MLP neurons of a small language model. Each row is named by its layer, matrix (gate and up: input weights; down: output weights) and neuron, and shows model dimensions 16-207. Each number is 500 + 50 x the weight over its row's rms, rounded and kept within 0 to 999. Numbers have three digits each. A neuron's up and down rows have the sign that makes its largest values positive.
After each neuron's rows, "fires after" lists the tokens most often just before its 100 highest values on Wikipedia text that the model never trained on.

L3.gate587:511577456478519497462571485503477497579532633511524525504513553494481401523587509581538456511587503511557445417413554521526469613484522509501523569555443538491498512529443533547469564491448559492485551536490594557521536554423515487519562501491490536547614526600463535453498481487485458462526477404437574546456530514482512489498425382482365518478499538574511454541499412504488522456556492546458487460532558494428489503502477588493509485576529562532501561464457452513544386488481602409577491580478493494479520531579396500511527567462540489627560626439529488478524564468374452443
L3.up587:490463490540527511398508519467437568547465514541607528505545481484470437533466470547562444455502480493589534506489438504514442487526522475499602528540497528512448561439484549553439553471411435366535537533531533499490604542456485423556581444416537565509571542563500496524564441483472470428537510441431554530473408554505429412420430462456401433532436510514560595582515495435541451471562559540409544507526494508446538589453480524462463539521539510584534513524420482559467508482443510438552459577492544482572549513576407513442540573500492442458502569474465477532496490540467585444
L3.down587:502514529458591481513492467488583525516508508411443517420504593518454579462464417470473592516499532540511470446465506464447476473528503424466441513507485519496461483518392562497504574496544514584483538419492538537493492526480551421506448496491531497460547472442460558506474541556535471576462494562483490500541514376525575381456580474595496553472548511563549477480469507484400517566625528464469482453522512586453539399479470461407533443503291532393564508456540436496458429551486526502513397474547508453522484482522496524510416454642439553448510482472506520504475451499467537450
fires after: " ", "-", "–", " ("

L3.gate182:453466530499382530427451436603464575492491574611568524358428530428532535601484462574470500465515435510512506525527547435506485534476533437519440478556511526508448541545491548465510495466509525416633450543504468530606471466518446463477394515486501503549487524461462515416518489434459490545533466509600449411526510441573418432550548479489608465531511503489502473504490464423522515450467590393507509553417506551413533536510499512474421531535581474481435529406441487491499468468498387486550432446538477499605483493471547527474485571506477491547454635454586425494459550400473499538
L3.up182:481580462471439495432493545498467530544383454582582558400458440518530519562476441546510446427483472456432515497490546483495473484497414524460522502471571508537384555530492598440530491560538543479570416460551482557492443497481509448446419469398429557528409558595527484407488489510462493514606513560548460506458444461520425484518528476543589475509575429417514524490495500409537492422555470543467490479478450560458462490548535479399445498491542481454485544441491547466462510402529469456511427449483535545528565425547537550568512393465440472529524551424503487441486560438515416501
L3.down182:565468520493489549440488461451478518480569460512582423500508497495491442604465625518441537482503445495546462484467562483519512641495551553552497421587492531527479496598457503434525551440463532578524519506501432448424528474483506538503487495484451422425472432531513434437528529392455468525437374533527445378504564532473480510427570474533529600564498482480518479494513599457566496510523442501460444393525507467518485497623557462529454475450510544478508438558541547519554497580459523479467509503470586583361438496505511316477455468477508541487464434509570529509489506503523476541
fires after: "\n"

L3.gate610:481424432498452470494418478538471572492456511545625393515560469485515543499541493450538483411481479495507555581539511536520446509474534442511409570443509544532553455486464540566473615443462432476495520487518526527564452477607436506483462609445457527602495553578487551563530473452548517604466522449504655562535504453547482465494463462496497433534574548512505544485465533493544528472529507440387507493455574559520515527479503543528474485517463488607451537445412479460390478448501506481498479495452578418489506549510582504434570546550435595502583605489462475439492458421496441493
L3.up610:543551403524527499494462559542457520508536588486523448487580543574616341477528528539510566415586477551449560430536462518610510473540485525529459467504511551502499603519503467516485459560498512514527555518508444513576401487540523491540430461512501339540462543499412547485515370579462494506528335554473527520436592514466542606486478546463498504376550513488540481522491550513496448510435457588491538491576498511503415446509517528529507518492457535552516436538539494451498513579453430463492562425588473461448536512498518460514549506509462475603472583443360527507499529450507509413
L3.down610:527551524448543531520520540673469538479486511480540502467506504514465474593422515614460542554484566478478486605533523564518519451541464480534500443612468553408535607584498575369499415446404506416498507493434460485532534412474499503474522456492590517551527506457567525462454397525502576494500492538541515524506390479433536524590511527443496439524442438499538508538508455528446510498462552500587552550477547555440535470544499444445601466490455453486498467559487463511514466477499484562554497541514544567535487470545495447565472488509538524553477482513477529546546463488517482459
fires after: "\n", " ", " Language"

L3.gate674:495491454531497513461536416473473515576448520585607447520456425504516494519590473591499478481531587377485494588372492384419518499408621428477492524494480532573525490453464575518406521452507511485512456616475503449567511458456457574514505547517529592478556535472502569546497433507463473447506466507464538534545475544532491539483476476460544498531508470458537473551538412490571559417508568479505511493450521541439522444470504428459449506523519516539531578490457490498525426407583492429481509574549490452567547540521506499435531574465563487502434579564471522482559517471501439525
L3.up674:451508501507462490509474392457480539529516483570555412560426451441470459521612459605472451486487561525517549504416531405465526505463621424533417507569533413525538451501507544531418524427545538476607513632469478423526536485472466525538491520513469571494581544479527554553490474545442461411500464570527481546518478535448478508440531519491558487563477479435539421540505446408505578449494563446503513495506438528459503521531535390471423495519526517461521509511460545578543433401530448406396499530549506490455545477535477496481504535451557458454448551593457497494533542464438476514
L3.down674:409554492543537454523548484444563463470570472470388505486536561457563527525399519534505474494526478526472521535506497541503473481559466494533525519471544513476537512509519534400409526453466513435390457524508473462482446437486480557453549514526420445452442477567495472492491551485562542588430540496496509416461496608537542506483580588559442497559523504443471405517549542502413487472505481507567476464465520508488559481444466485490456526532432598563520533501484464581508476610426495497479525538529591511467581484402474522478449499449468507506580501478506595476347422500455518371
fires after: " (", "-", "–", "\n", "1"

L3.gate178:450493504523486489484464536506576632490438499509545463477538502480431463496570518427418549519536439521470381483489568468575465550378522538542419455466398508514538407544452513560586548435411491484479552542542408480411426584542542455486516510434496492507611491553421538445513449457469445510453511528498560512486475412541476487462551512481573525434396439467577503491528530387548591498508455487436416547520573485499475440453457476496551523463474467542482506373449468487429476499505581544465531570439473478567512476513437439538454499570506524536522530414608468510494548439487408459
L3.up178:526450520482454407602396506511568594459447381533540488483458466476490592428445563471480584516412502472512538453583522564549500464405442493548455483499500412492547510432452581470551489514454391536415508489431497506543476497531484506524488548452437479472478623424457487475618473521468442413516544478491450462497474536466428505466530546519500501538534538414530365489485629466557442463503526493524526572458440531463521455500573452511524450394511432475424497454542475501397563493495403485597502508546477486606529479435485513492500490484470598434419455524530546482521445456452488459
L3.down178:545465517548453576500511535577473529536534577551468525558573535508498470522555591509424516523548470489525567505511523532515538460557469566383407580447417567435494475452499421487513535542478463523463507563546507570575516480495626487493481430485497517481585453529542472535460499481529546504483476473409376510554502414471525573579440407523499521544468481482571553573530524601515525502449466489556458440529556515511504539514504500400398512598540492460604569527502597526495545554501444500492442558504589440439479481534521540568532541532424471530479525585416507487463469436486529489
fires after: "5", "–", "9", "6", "0", "4"

L3.gate534:523511491545366563460406440465536544483499540539596458468468510494487594502446515490455488533441475491429461517480575562485422569489526436480390475559520452503487518472370566525481546473491416534559334505469523462544465576582456504500498461462468533540497522455540553498525488418476486423495544525577498540565490558523500455468489465551575467527488552506483429493514505544523559436496653445497498501555453522414496534472492419514478460407482479498490483486407527497552537533486487459583406508512508516551478527424534498513654577479560481477383516582539461485412514463474461515
L3.up534:562543635424456450401507497493505489513484452525508524486487509388503486509533487488464470439447502546452563439426463462558513524565572546397501429578520462557392498589573505560546546564468430552505470436524546529543520510486571469579528481465443464490521591486441449500597480519557455471529526454586440550419472493506610448508475524523533514422568604429505555535548558509446494518511522483510411469484401547503569461446537507511527470482539533406487511526469478398500563530493461464444471585538579541498509493556463505550552560474474587389500483470486469525561491475526484491
L3.down534:554500547481536445473532517586511478469547406469564527544501523496531525525551555465599482539480505477601509505397420390545483561551519448471440523480498470556497456529537470426463464503512498516440504406479491493601481476480510510544623502542517408390534532501514482407484510453522553534469347626425450512481553546527377468403558477523451521540504436479580481514435476475535438533513545430484496518492522438424487506480502511430518486453455534451568507566500550448509548576493524547482603521450481528476533507501463504397496521412562466575543577421471530497531484557541536491
fires after: " ", " (", "\n", " a"

L3.gate576:487489541592466578527487410493583492551499507549516442469533540549547505431478418602454502481515511434478494559526507481552503561448569493536495511465512456512641488387427589506466585513498437473479539470549539507559433512428468503410508509498571484462453506512551575471570454423442427512469502481536523527495562489483484465561488413487525465505444492539470510498484454514578556504526431506457412509518562474382486420532519510571489483561524493523395477477461487501566542464507529514508489520526520529512463487553385551515532406506524481542507455421456454505453548416573517438
L3.up576:468454543548518536494447486529539501547512426444478510432405499550479534530585440432463409521549453480489461448434591582531494510498470498557543382475503468529505482476502487502460415513610492494554492499533507496481444536474483457456495401464507426537485538505589501441479469437488550499579548530483618376561450446456547541484562440521467480460544485538440510478434438471498472447485422484441447482549527407451484343537520472578466530542386542410537460487449530510545425493542601547550467531551491539458470454516423558543444521472482414457478420436525465530457540611587439480
L3.down576:421519495451500591512577454476464519512434612506483578510549576431500588457431525497520491456436606582598404488515507512546464487590444539443512546502542541463482434430554442470482468607423532410431493436486413435503587495611521456545576416458542622413531502571511465599475464491471456424524486516534514502500468465446447460481387533497485510455545461541492515440472503453488600475508520502531506502475545484567514511572441530497536385485559556538459490541510460530517421516487451422473460481429468442535412506521523528559425507545492538414481516480493473491544444450440598486
fires after: "9", "1", "0"

L3.gate377:536493544565428533482532463526441611476447536416473494468552443602467530467490487516484536533500497509396468384546584503461535592516387537486563566506517509457460541557544392384497460456456534612591498475568533527475404506462564389482524431509458481574513480468511479545508553334528588511501498502529491495557519627528560518508543561494595480486498522467427477521454435482517475576392501471531501553501560360418546337518534559430474575433433515494517480526479504446501446421480467541532401483445545523499604532542502477482592625489551587495434583474543411477443515587492529524
L3.up377:522413575431539445523543398498458513410477497555498578562560447482523503562575482484534527492368457595511524469489462547574457449578454554486466510451447463434489497502609547453486481556482451441533508506503496530539521470473443502543537434531500510518581528524478471512511466570538538453441448454507410476506490507548451530392493573410490545580478559443487449500493602576494454495466552492575524574500509504529406497515554509492476478469441460497469491527520500510500455439448541457460542503657493517590508583518564509496475556482503451470438503488511495487594463551435499496
L3.down377:431515463554461519490499510528442544540553483503392464520512485450545482421520594541633522487551466468496384491494381477464367542503611551542482538472514541503584545448572507472516442432408524500495501538534526551425457563452613610502546589547553421403460482477550521539486531537456464422403467505342499517435512433548482449494488498465451469522608396568473506556458484411462444507430570473533654497449505516575474559483486530512433496537591524525535490561555451554476551467436569521455516509477534555407494532429467580547549503525492570481519538473432453485413548437392538503
fires after: "2", "0", "9", "8", "1"

L3.gate302:513495473454501640522539473492435543535485550560578487467551554615494447533539509481484555505594444474407466426435588618480483512483407480480545583512422538535517449472491402514444534527480582539550550469534512544573549554481473502521548509556434488420604451545387589520422426458468440481487431511553503506558512482508532568462454439500569548464467445452523480515498415419488520454556528542488473451524556492446484493521528587505482517509485560497452477543561524514422452464497563490429466535501454525505523498559477468397462526502457518577477597531498508524498650550474483451
L3.up302:525527495510472586552522488509471533517480646484536471491496576507505482502509517393486549452623430527452429411443556539560430523534482488443507556545441496608579424497508383459503554470514580523521575498506523529567560520477441511527545441544463460402616447600484640514415498466456424481461522456518564487519546441542573519463512482484501544444559442558543532462488447383457464508506544490543539409515544573429562523575524603527437517474429549479481520515602490577542503520503437476450541534506428592467515523592482516438457494510459534515527602554461487486478547540516511478
L3.down302:585505508508505474458599572550518449444570440472432513523560582476419549542382519497423498501514505565488414477472489496490470590532535482472535508345567500515505541507414547519491416511616549550485440479511495498475468436512542511560440556423399539500445494464415545554480489453406428519471552512577555516476455555441507488498520517518438567482505517534440467541480555433468474534493416561583541620534467532558524449601610479499579518483471501504477445545525450467444465461530579529535462516473472503516592505505482505405452495435581517505517489518482542439478554542408502502
fires after: "1", "0", "3", "9", "5"

L3.gate634:514515523558545529496419532481496535514419503399485557515436490487466446504464475509478513431582473511397398479476557465500551637497497500570566462514399440442449576381536494361490447524408599508619499516535538451604415549430421529532509524524497541492505453489502489464557536510496508529480452441468471438566476569476581577504527532523630516343475559487407515483523389515470476584458506475494545501491488461523421423511522590478486546442534499520501425532521517503450465418503503491493489440462513523508514464524410413488582585588513479541486558435560427534556505509470459551
L3.up634:485461466579495468481523496490484575419456447502562536552555404437524585547463473508536474472396521561431446529468467493577446518551559409476540490511454513541481532470604562510434526618394442525590491490491464446529543420439475498609556594473485546575433505408579527480589403462495481456458463483428493574500506474465493492524494526496542539505433469491501589538494566590539466512498520512527487626471487453532479588461547507515453523484538441474548554562517533541425474418494479493495510555455506499571532362524541500579401578548471489481500408505414468456471448495551464636
L3.down634:406563470452456516509513523484470496387505618574505431511479573395575384425484480443480461506472482473505526468475537424517468530532577538468464469450594507529553523456531493481502592438458435514388520523487568617506519473566421537564528440447522547417583517602491557472535541547537438512474494531513438532462503399491478486488489492417467461510490591513611496447542430448552462431530506492441558455486488426539505603495439407471536434568421572546455451436439585534574555619421509539482573518505508469523467501471520518539538527520504496483505499458433571559468502420547514461
fires after: ".", "2", "9", "7", "4", "3"

L3.gate39:495519440515402460538521479487485504457435473541636448503515551400509483535563515420500553466557512463578536585481471475528491581461487581552502435559442428460488475494394620486525536518385499437595479519451454522525517476550515567469558461484485491510522521451466536446511434498515503531484441476484468479528573529501329546570456382524486521488412501487507495534470494410488566441518497548469529498511567487502464543499548483497479504526563433568425439533537520527538476468587529481503473519588485455501479597481487516487556439519543458541538482413512477571563466477461479460
L3.up39:476447477490378465606487426513537566457414431487558540574489490432540474459546554431538537474462489473535515561393549482593470561405485511468489499548548466508477525418447608462564478519420469459557531576437445593537572520574481526509483548452554516459563563487465543475547366521471481542552394599550473538482528494463387521525505443561457511538433522507487442459486568441513478440581482509456578474502559527525445578537492489454514466488578474554425570603483477562529447455537524496582516489592453444556440508482557473444482427481552541451514452539534561577479539522485484457
L3.down39:493638429533557656584451436561539525562476530454548527527487566421570482509514488499572475483481541582514518419482477502558449447579490387561471533525525474595455518532506538395525473500541499522539500498382506454482489419516508550458431503511445530584505518661583491467434584518450553527556553482518526432466519492581478464550482528464433508492563523471485545487580511470483477506521559572511447453504489496509474444472513452439507550555456572445577474470456424436560573611477475529565453548529526488514457536544462562454511444584527460484438552576511460432485454516445467503
fires after: ".", "–", " ", " ."

L3.gate176:520408487492514586434561432570518535457530466447466459442571449559506466516525461444467511502515519493411510482559509514494557526470519495516519499598478446521427538483433442520526495553432586498525481473559471479480561510561563432450473519649466523482507574494549432486599426501511482528600495460535474515585461525445579509567499563515590506515451438421499523485441491441508476420493496520453474531519533451462539409511569542452452639415452502442508531604562516438441460448529461506458512463429550437516504439528549442493586556503505471411454500528567461567595546501495494495
L3.up176:418502409446518519518496503585491548545468501373525536490486554495489444369510522380540584510613503525544429567493459465536583477459473460408489495467432579516500555501488477508493471495438512517455633487450479503514538524478517543475401419565496478488572411540503500539489504506474479512504491511482463496604467478371511378454528504508485551502436503470428566470432583439515491510529445529521544575540549468536519378522471564532520562470395514475550466578524515591522417540506590563474641474513598437499500486597515519578406494546526480538554541586553427537548467465514501493
L3.down176:494468487486544500556450343598535525504400442493483443466538541491348529557619517499398469459509484498587505587489508492610532531528517478436441507503488544438493484559527539499505587544513581581477473421555526583424504513498369490434530443429524605610457502486545572499532504491417490495609496482496465451518543590468442466588540450489493461482507504608597565502533454496495545555498537469407456514488583473461499557423455508446512474410470468478373446465492506521428555500522481547538470483515468487548394422503488444437558470546518508461417498333535450492459482478459525461
fires after: "9", "1", "′", ".", "°", "8"

L3.gate51:460626456577477508490502516459512505592559612435518589497506500508530526532520414489530441477519491513578586538433524450595462513522544466521460505516517506571471587429467439487476560542457527603554538517572537507469460506442483495507517563505419492425620414555502602561488499451547441522544516499470591460490545515557501475648444464528422492470511587550491425463445509367476452495555560543504468523552486466513586529455492586545503536563537529580462533502443556512497397549486540484431514462574553536548463464544498444456549478558513549588504518473539580496473593537493490553
L3.up51:421465480516422532517572494543496525584513460568568433513454507421616552444482507433576531490446563491517478587539520490425513491500358439489494553515490471468537575441517527502486470477508513450455601473494420497474506490535499431484540475504508405583544463500476551477532463559568434517476517399527680482532469544490540421455451377544522557563487491534500547551447539458514606429532515511486517483577556583523461572555476517478506478529509471645517472468515547490493508534559443521455543376511563514572573492551476555513442525536387482481522528528496505495485498507546632599
L3.down51:495520513505527522503457485485473518458504544468458566437501464493512486445541519591452437470463563536437454396461585518481372517431625539453485477532538495600551531544492370451435508444551459561574405544420509459560543537569429474544545476491486486548486475527490454513486449488499532451478481572471429457430558487519519490476510460575486521457532479470558473556429456537457398533503452491459540483457559447421493468437377546501563460481464528400542518503533502564539498440457559603528498548483481505491549536508531488448434556525589429545456465468520450484541455497487439431
fires after: " ", "-", ".", "\n", " spec"

L3.gate399:524533488461522541479382579450483612505495576463565578450491484478485371601494416481440488551464595475480447528584513528532428526491491558549478452533498591479504519429534602445532500434416527515463508428450532573509457476468605517523539429532530531540472434452481484541405517442481533527470583421566507451540531564474586470468555461516490456467465456502385541526470476489506482522421503516531481466476531506468591401530531466469479450519503513531457518459438515535515447499438504528597448438505438508404545577392493465438553496519558490439429499529473459541504495494511562488
L3.up399:538370530605532550517436525535533485497525472493492481509427382523502517548476498404467549622399448502408461491430478501506527458541411340559520472512420436429521532521534616481485450493413516550474471584527414484470537500555435392636411500496518538512489513461501307418496402511474510525458509512552504480473442565588573569461466534554533444566568524472459521566500584514530461451393487479495504531500532506519455565502494477485503526433411515491556486453438521496452478479445414485538507487473603506519508512479517508489412509521521433516567454537563476504495436573436522563
L3.down399:454522478511561529406518564492508504461521554499480490574512528549507469515451501595431536479561439439483456504556476521520486526462613489380459539454515607534485491527543445584494518558528468500505507505460481649521419477465485538442498551395577457448505495538567660585543514505434487509521476570457581464451517479496473506559550477417484446505508450518430603502523422465577475505552527440539549536490521495520557495465479456353490489499551539464527575521504539528463539357544476557474498525472466439488421508469546428549535538536535538481479547466408573507492536380533471475
fires after: "5", "8", "3", "9", "0"

L3.gate796:495479469564431548402551445504586552460462552437504497453478527518478506539486520372465443535556509372484473488520511506495549557457568400491471548481475451484517507547474485581426472419497461490497463466514501486500441532610482446470553499502539434515519578556504541560474483412564446514522428452508483423547595531493588505604448521528541558499451467538529441467484478449527508565437506427538378517486577490433521460554457446481532497530469476517473510520497481506533506518546545460504534507538472488515546539531517475445609548535413603595410554383574470464438564441475622517
L3.up796:522408484569420516489489448513422519468440432484513493481505521566432464507453456481532567595468411431509422586548559488491542515540524420508505549440412553506464525540422438572458447447485465455466488515510568516508558519489526509463432594484504397550521493495496493472585511469523459521448521433511554488614455516488556504546496593370525454500437507433535502531524544521462597542519541471588426511469594517459414463554514464470580510475544441521454533489433477537434556439469526485455424452538422490529463486578563495521522563554404575533432568412588479469417481398561475536
L3.down796:478446508514430433495477505462528554464550525467497454500566519462556491538451479531551471524538397488557453443589606492520453495477599514546560447506565457484491478513492517530507530621461397479423529419521491520445517498527503426488550508465476593522452457542583563574486466573441475446479456503540555488482445471548452464439552580494503553583551400597574562457529556446523487459516502486458578460506556509456490491508513474518438573499508547608533569512483505437488479518543426582500564518477584557493579465534509576490449581396530523467516514515417524487515510550476566445
fires after: " ", "0", "-", "2", "1", "–"

L3.gate873:508469502484471521547463519541529549494451515617545452404518505488567576464520471503445480462587396316509558526481545436551499514440513413544386573475435429512550462500510486429476501277483480421550516565556522586568614476433484469472531527536520479524527564475508530440587427347512428595565354516529527595607516460496464486559441453517521433513526529484445464495475515529601570496536487420510473478469562496513415514555404500535456490479577526476412490493432487509476454430524475472537438475417459542554533515500527492435532583475533541542456592511542550495464543456506474460
L3.up873:494438436510569533570514516552565456525508487571481456454535497581555555493446580406440493401511441319391477461399576506565485453461473451559440525494444501538554483488463485451466464359423518487559519533521448568493598494455503521496570531541553539501466476481515488395550464440558462525466410547500465609546456529413467521528472456472420542527508501453497430531421516565569501579599501461459492557476484467523449484499423543479489537501487534475532532584462482524461527433509561520512412466431519486506576397505521511493519532426602469554493490499527613522481528593512433459
L3.down873:482481581513429514454432497532440494586612493455480522538507471477581516473540491480520608518591433479532477524472465520520479567528545522496522435436421465522595501528473536482542516454520493566492461468496458444469545420518418528553461445546456462416517612542418441476578462522466421585487413504499469506498537449563483481542539580518438538471556491538496433548493500503322494429489583462564516417467501492548405549569498493559577432574489549513494376420571489561619569593493482432522574505505524537510483495490509482434434436554486503449519494482458430548541448570465500549
fires after: "2", " G", "3", "4", "1", " N"

L3.gate344:496407489480437513531457366440522573521421473376557536422524521551515497460378481597504542529512492549486527615552468514536490595494421479504474505570478479509544454443482487432582512479455490511531515470453495487458508515517484545545453538580517492546505581532518500446542475449462484581474399397586465476535489486540518550399519459566527480424526598560498498484546434547553533475504437426523491531469564557521500468500490508474499530520461524502605558462472467473386474462400533516617498489444519482438443586483495505414441510529471489472528612545572434487534446449409449532
L3.up344:456440435570492536533417527429466593490433508513574555522531442531544483475413466466581416489443480525606495581537556524513456560486509516489490500601550577577473490468506566486506434483471405457501553449493462449478551475440518479485466508551444567534456461539550541409581465438528510506495426474480466562540471478502507511540497601437499465475529444452512584544478574627604505471497495419606479546534583517489466488549566474431466545492519523498571468442449396498424562471451523383451460485497572477407502496409577513433457482485509417409578553507439538482481417483511513546
L3.down344:556478650435487411411526449590495463471515395572485477509437523547467440458486586443415559539523559410468515399478508523461531480500457466467502543441442439553606547546436523484522534475506561545504439483443477556512495543448497427493437459564555477471486441487451522451506484386418529424517457474495482483470502526465521523484549561599555522521486539584522503466481485436513448457381425435511488431520483532550493473596448437484571451474509501557506478530525514492535467515560566415477497447439565531480488533529616611585449516385590576474484487369523476443592461453430492531
fires after: "\n", "0", "5", "9", "8", "4"

L3.gate546:536473503553494548538556503437587489474415503485502560516556509605532538465528468444388517522502440414461435537476546462526589541446499467491520518502478418364558459396530470492401543401413538483486441531588527506573617548574543506558557589533568478441544430499476510558501524439518574452415409508461451586555568583515518562585409541499497470516497542485476477564378534605541485523547483448552463491464519457501374536509444455473489572438486437561501628511484485468520504456426617427523501479494558361534521488527423492477518554494516596547523583503595530554450476527456475540
L3.up546:530444490471477633497533501361570488485491411468524585577524506562572523520617489462303486486461398503503427487472537484568549541487540475458448519457459460369484445441530464466438549482474520480459526456575446518513578502572500515632552522529536516396518454514404523556531554387473574469434415538522448560408530533570546567473514483507507473497500517504489429528435519579465495519553520389502455531463513457587417573477427414499465448471469533577414605481515453488578495493476538414526563473508543383439535510505574506531492518447463590505506540529561490547395505554422453554
L3.down546:463485469488576463431413492578506469494466523485504519518609465505530480427578460555533550439522480519499471490370534410508463406498452418504623440371521567502558539463456475584538542498510508548469470469514513516419481446463427487495535478474442498416524497583488483432562505540530487519521503453518519562449462453508443362446441520535472500475543367477553550495529438451405481455475438501539457485611538412573411471609479476542503479528503447587515516469496497430448436474455425481370462480472515504579568518542430422501481494546503530509529515542439502471505416498585570491
fires after: "2", "4", "1", "3", "0"

L3.gate187:472551460501385510447547486450495615575523488437507453460601538475543432492498462546450392452592457465440532532469463545508482471459432524471562501455476612505520530510487461558490580499515510508564582534551461497662483497600457515493501585588473521436549573566438483488580476386517543546491497442568544582501544520463614504501426521505571442427476488458493540400507473492492514541537477519426469568381550544429508412470497553520555503483435466585496528555593488482375375455486581514540534499589479476424609442497529457523491444557506562554526513539498527585537558463465481477
L3.up187:502554521503436523465502521467425610587569391498527504528529550417588425480441469485507436468477383534557535549482516568584543497501443451485509478418565560543500551533444555516560561453521534569565549498569464504544509462525496529496475520566402431491502590461396527374537478464518554419451470461542508553480532503541456550508490463484532530495474543425576464357567467473445476441540476474486539481427413551437500448527465633511466503452476414578496547577539486459439477436467558507456536499597525475515559535538572504529485438604563502435532519505481514549540480561500480449
L3.down187:614340553453483599576539458483509512466475504532522523588495442563474591523453423504541563566478498550555447466482472569572515604540505530535502526524464474542528481435429486491541503491523599479451508388460437497580526443475466592471478549527494517454522405445493409567408478519482473491537483540499488549452464587457428601469495543451570362540475401489416494446479497465538541468483511526519542484534501574520534504545484375466543503447523549513580431520497516511489549393512538519516543502492526438491511497526559375460465463506468514557495465482420508543414490482491421428
fires after: "9", "0", "8", "1", " ", "2"

L3.gate273:537474437525457552556450464435507528555474519559533455514509568527530554509507478447421538501467481492506409536512583553463464552427539508391436529487410494478490476524495554522548478467530479544422427528557576522567541534377478445510407570491452512473468459451443465492491570495488491517439541513440428476479407536510533547521529453610534466472527559473431410574500509417607485569517460430492437507426497473529447459474473508540445573505583467517487561406474487467421522450438541436579471429455552490622507517514481467497457541446485535513454534520561489514487595463574417446
L3.up273:553498464498468535521431486439537535481532502597456429546512564526518537545511479490413571546499454490510398559584580476525532527434458499407404474502401565465448486563494512547527479479487467581420466528563519491521550533419455418474402528463440462442469485474497469529512486471417419472394514557512405527521445518536523543456575432588522512531468505474448403503526543443560467475579460450487454512447493502479503498546456486518525625484541535512488590424485458478447568441422471523532490494493546468581518565411524498576456388440494512479484523579555525538433505465499485425
L3.down273:473536501423498498500571542463467452509659439474467505583534471538478529504442532527540516616548468579454491554502497436455494538511399477470528424463421460457500524438444429408429486513527488559518581506456469501442542538461606527453534400454517483541500512574552503411495437532420460416402530486584557540556482498530493518432426507500517593523488538489552541489545442442484451557580483494497498476518467494505489511535408458437578425426499549416595548520505598627485498578497496544415475434443469410338520495551485635425561485385561484499493492545382471521531518475515510512
fires after: "\n", " Liga", " the", " Champions"

L3.gate263:456500460492404420466460488447576517576529399425447469447501515473513523513482502557483465591533479509482551551518470538541422585528531415541399479417570436560605482475506596526493500432534500489444520511531574526555378570503518509382499467468534523565548497531491498499638579507503561508464486482536533513514590403541484509521434557536511464490552538570494388448485520508500526531459430471450417452475531473472593420460408479575553542529547450486466539532542540444486547496512539556508461501603486589603530562499494497490537430453490470483472467370539494549424403446516392483
L3.up263:561540532539514494423432449531582482540516421456546493506455364546472548415511516445507507581515528437500472477546556565538465555460555373551433453412535460529525473461425575547486472502412479575524509566554530515488529545614417446558481483493442450519486581443584558385606522478592519524492532415480490496490571475511515464506506501485431451600529483459536514463495551517527527531554545525446328498530452462500500344476522404457518476582507444522560428485495542447479505489601531510478510439526424544488471584505483461460516548531364519569553431459556469502537502428543416426
L3.down263:477508515451555559524527467558421452450465584528521474554539434521469454477470475510526483464539560576463442462466421535412560391461488531556601531536408597435455518540519414514553511494512430465525465445520488507422546485389514491484493520541521580460534484542463457519448419493433428418526383611558403456446488462479503515465525459552555418547367473503405562497580498456436501487490545536414529518512507569534418555494566592478482527471468633561480389623412469519526424487421499437462535540477499443495498461520561514471426588524561496481563557583503459573557541539409562581
fires after: "0", "2", "–", "9"

L3.gate627:531479520574469502367528505594509515547446568541443482462552545553467496452447485518478591545427541552434491482480458571557493482503484485486452538466465581475445454618367456461543451533466500482576444491517529521499539542447500489373562563623434456534603481550511508515372517412460434541486491596496516532586439505501510526501471477470546460505454464458473517551438414548484551549481455542468582473492541551453426420496462503551604490426504535477475449505561492439534521453465501466525428521467461487503480586493477484515568545585542574535503598509539463530573528579470521589
L3.up627:505521484523480416374526516548499511565465597559449525413463604497576454471561513501498580549421573558496477486489465501585505511508424467521513491445437595446437450581467446465499496528466509461505498482512488543515519559479588433421513489536417437510531501587517510550448535478454464499500514587514498559561467505571535595491511592486513424486438427556437559565407433507452538493533401452509575426529544509440435429541478563536656444427496515455523534510537483402489561490472525530532394518452493556451521525593436526579550505569578541538482522456468493469537491566522562554
L3.down627:459437433483444479490503532513424521483422500423523475529475525525444457512524395474486468575618542461516468536576518607498486504502489473548516455456569426617556417544604505534484509517494530498502473567441531603482451513483460563489519567442457515520567483444429501429454435530548424478553528527516472450521481543420491499463464484554452550525563508613517490490536572489457586529524409555437495516444475582467450528435502475616510519449569398497549517432470423496437506461507510464403467468548533476510538509497446594551511520527484561526585505458479524479395456443510631539
fires after: "9", " c", ".", " a", " th", "5"